config.toml
n_layer = 8
d_model = 192
n_head = 3
n_kv_head = 3
head_dim = 64
d_mlp = 768
vocab_size = 7617
activation = "gelu"
norm = "layernorm"
norm_place = "pre"
norm_eps = 1e-06
positions = "learned"
qk_norm = false
attn_scale = 0.125
bias = "none"
tie_embeddings = true
parallel_block = false
init = "normal"
init_std_qkv = 0.0361
init_std_o = 0.00904
init_std_up = 0.0361
init_std_down = 0.00904
optimizer = "muon_variant"
lr = 0.011
lr_mult_o = 1.09
lr_mult_up = 1.47
beta1 = 0.9
lr_head = 0.0106
grad_clip = 1.0
warmup_steps = 200
schedule = "wsd"
decay_fraction = 0.665
decay_shape = "sqrt"
final_lr_fraction = 0.1
batch_tokens = 32768
seq_len = 128
doc_mask = true
z_loss = 1e-05
train_tokens = 108000000
steps = 3296
dataset = "wikipedia_en"
MLP neurons of a small language model. Each row is named by its layer, matrix (up: input weights) and neuron, and shows model dimensions 0-127. Each number is 128 + 24 x the weight over its row's rms, rounded and kept within 0 to 255. Numbers have three digits each.
After each neuron's rows, "fires on" lists the tokens most often at its 100 highest values on Wikipedia text that the model never trained on.

L5.up219:126146160125134113149117120157132110165092112174109157112154110134135092153157121104156122125096136172125132125102152115106142114151101114125106088085119141142097103120166156114148126100071140161152115120145126140121154125165155178176143158134102122117145143160161138121087160129142153092114138092094157111088108121121119119115098113093140166120119102130094135128118104123151129168085
fires on: "9", "8", " ", " (", "st", " of"

L5.up619:125127095120162093118117158149176122096107131141194088114089111102144111151130140157114125134123130170150132130155114128139145093108092095119106155104154155123125140115128118144122143117114152144107136116164124090140164120107146121176128093142148120134126146130109109134129167065114136113096159136120120134143144136170113118141150191137108156126090138134120103157111162170143132098118
fires on: "B", " |", "|", "rit", " th"

L5.up70:155087159137161133134163178136150147153103121151182101139148094133106151156164154129121133092136150104134147093105111150086138113095144142105112101157111149170130101137122102173127129111128093146115130105104129111100159076117133096133124166165084146161145162126128119136106116092125097120158207107152130139084151148099120135126127148129118107136103095167135137093098126152134125140100
fires on: " |", ":", "l", " R"

L5.up88:131105112109118114140112118130142112086139120121131105139149142158146118091131107094135148156074144143153119089134118122140174138129150131150093083136139125130098143107119115110148117187110119119098121159147138153121141127159136156157108151079087179168109092151124104115146129154169137081114111106148105148127116146107148114117135160128129175136174107141110110164134123143126132121081
fires on: "9", "ed", " to", " which", " det"

L5.up680:122140078107110143132160119140141160118067134167129137142119122121094135127125090123116116124151150090138156109109088116100108139116119123119098138109071120140125153164157113177107115158131094155116106100123139148111143123108118134164157117142153126152177096149144104102107132131168156101082175141102111149141122111149107125139122141141122114123162164097094141143096117138143133145097
fires on: " of", "5", "4", " following"

L5.up171:108152117134163152125132124140162138118151114138112112152162113094141138136134130144107113150173090136109153156157135143125101097135142130105091100133154122100067102090141074112143108114103136142127162149119141135092125152144132157089114129142139104131100122162164118112093152117129098091150120140103125130102137123163158111145142093170131101137129159175124122154126124150149105113132
fires on: "n", "v", " f", "m", "h"

L5.up386:153159090141101118108125077141115092116153152141131097127150162106136125166120181131154098102143057130085136137138118120135113145103107131100175109078122151104115146184153131132153156120133128149146135120147148131128182088135131094106129146110124143131122107083146115106111159113127135133144112077132115123116130134133139149130102100100096128140105166130129097130095103189098142152143
fires on: " of", " un", "[", "i", " other"

L5.up154:108139115141137097138139130167150153094148134140144131074137119132103142110129114156133136099137130151147108127099113160172161147123102095111171089118177161111150094132131110106097129141123143127116136125127115164131125120111110126163109135145137114139081136141167128149074083103135113091096104155165075119177132151141129126155115138149193144089183123126130104101114171132141164134153
fires on: " player", " politician", " by", " and", " against", "ologist"